Part of a small language model's weights.
Size: 11 layers, 4 heads of 64, MLP 1280 tanh GELU, vocabulary 8192, 15.4M parameters.
Training: a variant of Adam for these matrices, 285M tokens, 8710 steps.
MLP neurons of a small language model. Each row is named by its layer, matrix (up: input weights; down: output weights) and neuron, and shows model dimensions 80-143. Each number is 128 + 32 x the weight over its row's rms, rounded and kept within 0 to 255.
After each neuron's rows, "raises" lists the tokens whose logits its output raises most directly, leaving later layers aside; "fires on" lists the tokens most often at its 100 highest values on Wikipedia text that the model never trained on.

L2.up2 [126 121 110 123  95 117 136  96  97 151 121 131 166 118 205 127  90 122 177 101 155 186 157 127 138 108  99 121  99  87  99 102 124 148 147 122 109  97 150 139  88  94 160 166 142  88  99 154 156 121  88  88 142 150 128 154 121  48 133 137 135 125 129  91]
L2.down2 [ 99 119 107 163 102 112 167 164 166 167 126  85 110  87  90 180 154  90 118 167 118 153 188 156 206  92 108 128 140 102 129  58 105 179  76 150 113 185 119  86 118 145 133 110 137 136 141 101 133 126 120 106 124 111 104 103 166 113 103 195 133  93 112 202]
raises: "ight", "ising", "ition", "ock", "ib"
fires on: "L", "ern", "min", "R", "ral", "rop"

L3.up357 [146 103 154 128  79 103  49  93  76 106 186 112  92 141 130 133 150 157 126 133 145 136 146  93 150 120 131 145 140 104 102 136 130 124  99 182 120 160 131 128  82 113 122 131  76 130 132 184 160 153 140 138 117 135  90 142 173 136 127 129 164 102 113 140]
L3.down357 [ 45 104 108 102 140 182 195 125 144 118  85 134 162 116 182 138  67 143 130 141 137 127  67 203  74 111 132  99 138 147 154 119 149 161 152 109 122 143 144  95 186 146 141  78 178 127 141  82  85 130 163  90 140 169 157 100 142 107 113 120 100 122 127  87]
raises: "m", "ster", "mer", "ms", "d"
fires on: " U", "'", "ia", " there", "í", " II"

L3.up636 [176 142 151 108 129 117  92  71  75  89 124 186 114 128 118 139 166 114  86 138 123 130  95 102 167 161 101 125 134 109 101 136  92 150 142  99 142 173  83 137 191 147 138 124 103  92 151 143 137 113 140 186 141 146  95 177 158  99 148 100  95 118 157 255]
L3.down636 [125 126 180 123 107 155  89 109 102 150 156  99 129 123 118  81 110 165 111 135  88 141 130 173  78 140 139  92 171 163 125 112 108 161 149 109 109 183  97  74 163 134 135 164 162 109 139 125 148 140  98 140 132 103  79  98 112 111 165  94 166 105 163 125]
raises: "\n\n", " However", " Then", " While", " Following"
fires on: "."

L3.up1040 [123  98 135 111 125 144  89  78 113 137 146  81 108 111 154 136  78 101 125 117 126 119 132  94 188 151 134  52 127  91 150 143 127 117 119 110 151 140 129 116  89 130  90 117  95 116 172 192 143 196 115 153 126 105 135  99 201  94 127  53 180 114 104 128]
L3.down1040 [101 118 121 175  82 147 172 180 181 147  89 165 114  83 115 156 146 169 132 188 130 116 117 184  38 107  91 239 118 139 141  96 121 129 102 104  99 154 110 125 171 159 142 139 172 131 116  82 134 107 146 128 129 137 131 144  83 168 118 201 120 164 120 114]
raises: "8", "9", "4", "2", "5"
fires on: "ber", "'", "b", "mi", "di", "ap"

L2.up404 [133 131 116 124 131  98 103 133 139  68 122  91 106 150 179  73 244  94 166 128 154 138 112  91 114 159 101 121 177 114 128 143 118 129 150 127 115 209 107 104 169 100  81 117 145 180 145 166 107 111 126 242 145 118 108 135 137 141 107  74  79 116 145 164]
L2.down404 [128 173 161 150 148 175 108 186 131  63 147  91 161 126 138 126  88 113 118 134 168 148 169 148  87 115 108 147 117 182 114 117 101 143 116 126 137 103 106 112  94 141 159  90 109 117 127 120 133 125 122  88 134 215 127 190 158 142 147 159 145 135 137  92]
raises: "|", "-", " |", "The", "While"
fires on: "\n\n", " he", " they", " that"

L2.up310 [102  88 120 105  94 111 140 107 134 152 114  74 149 156 142  98 161 109 136  97 105 189 108 142 138 156 154 124 134 122 148 162 143 150 149 173  90 110 143  91 135  84 143 105 115 147 154 149 177 159  64 136  68  94  85  54 103 153 127 158  91 126 142 147]
L2.down310 [126 145 156 125 131 151  98 160  95  58 119  87  97 144 130 191 119 127 112 138 152 131 173 126 120 129  93 141 141 159 140 149 110 114 145 109 161  92 134 155 105 165 143  86 105  68 186 112 136 138 138  84 133 189 101 166 159 130 158 167 102 158  87  85]
raises: "|", "=", " |", "The", "In"
fires on: " (", "\n\n"

L3.up235 [104 171  77  62  98 120 164 121 117  92  98 141 110 138 121  95 151  95  79 148 139 149 122 126 139 138 170 108 157 166 114 105 121 126 130 139 137 145 128 204 139  94 114 171 114 164  90 169 145 151 177 118 119 108 141 181 106  65 108 145  93 175 141  84]
L3.down235 [122 162 188 156 127 107 131 152 134 112 136 121 112 128 134 127  99  13 164 143 122  94 147  74 180 114 131  73 125  75  85 106 140 177 184 133 123 118 121 136  80 117  82 157 101 164 160 142 119 135 126  75  84 105  99 111 109 143 202 142 152 206 115 147]
raises: "nis", "uit", "ze", "nal", "tar"
fires on: "s"

L2.up201 [121 137 131 121  85 113 163  78 126  88 147 189  94 129 124 169 157  92 101  98 139 164 124 125 147 113 105 113 141 122 125 165 150 116 142  87  79 187 115 125 115 131 118 167 156 100 113 176  70  64 164 192 119 125 136 155 160 121 151  90 167 127 179 172]
L2.down201 [109 102 187 149 136 182 123 160 173 128 129 110 154 139 139 123 118 227 141 121 135 177 112 158  92 113 141 138 168 163 106 162 138 130 168 101  90 153  98 103  86 163 169 104 112 120 161  94 165 108 140 116 144 143 101 120 115 124 174 116 168 134 155  85]
raises: "”", "\n", " There", " |", "\n\n"
fires on: ".", ","

L7.up1083 [101 139 118 149 138 128  66  85  81 130 155 113 147 162  66  85 127 118 166 116 122 119  95 163  96 107 107  75 147 126 155 136 152 100 153 140 101 126  91 177  76 126 157 112 160 154 106 134 177 149 144 133 154 134 106  93 131 113 136 147 159  84 115  88]
L7.down1083 [193 136  94 123  81 105 149 121 134 106  88 178 153 133 150 111 144  97  69 100 108  83 136 135 104 156 139  53 135 123  73 170 127 140 121 122 136 173 131  94 109 150 101 111 198 140 139 136  70 120 110  88 116 139  84 133 151 160 116 115 137 128 149 130]
raises: "ult", "ge", "ut", " Total", "il"
fires on: "s", "z", "y"

L2.up1003 [ 96 145 144 120  81 120 183  86  87 172 149 137 146 155 170 184 117  92 146 169 151 197 115 122 103 169 171 100 116 165 107  64  83 138 152 142 140 200  47 162 169 159 106 120 125 128  92 158 161 135 139 116 121  92 138 178 146 102 162 117 104 160 147 163]
L2.down1003 [116 217 144 128 115 135 153 155 140 112 168 152 197 124 134 108 100 137 141 195  95 105 108 107 125 170 100 112 120 110 175 150 173 158 111 142 162 118 126 159  95 166  88 119 100 109 122 153 101 132  95  87 137 114 168 131 168 167 131  95 121 168  95  44]
raises: "t", "ted", "ts", "k", "to"
fires on: " years", "ers", "ments", " players", " hours"

L4.up170 [162 146 147  69 131  92 129  67 103 128 153 133 136 135  98 162 168 147 124  88 115 122 142 104 154 137 123 141  95 105 141 163  91 142 166 137 145 177 109 122 124 109 160 179  93 135 158 175 144 129 105 185 120 127 102 163 162  92 186  53 156  88 166 179]
L4.down170 [135  88 162 138 141 139 116 145 149 151 132 135 138 131 137  85 129 185 114 121 100 137 148 141 138 135 161 130 141 179 114 158 112 134 166 101 102 147  99  66 138 105 110 123 117 149 162 131 136 100 125 127 140 189 119 116  84 121 154 113 191 124 113 114]
raises: "\n", "”", "\n\n", " Inc", " This"
fires on: ".", ",", ";", " ("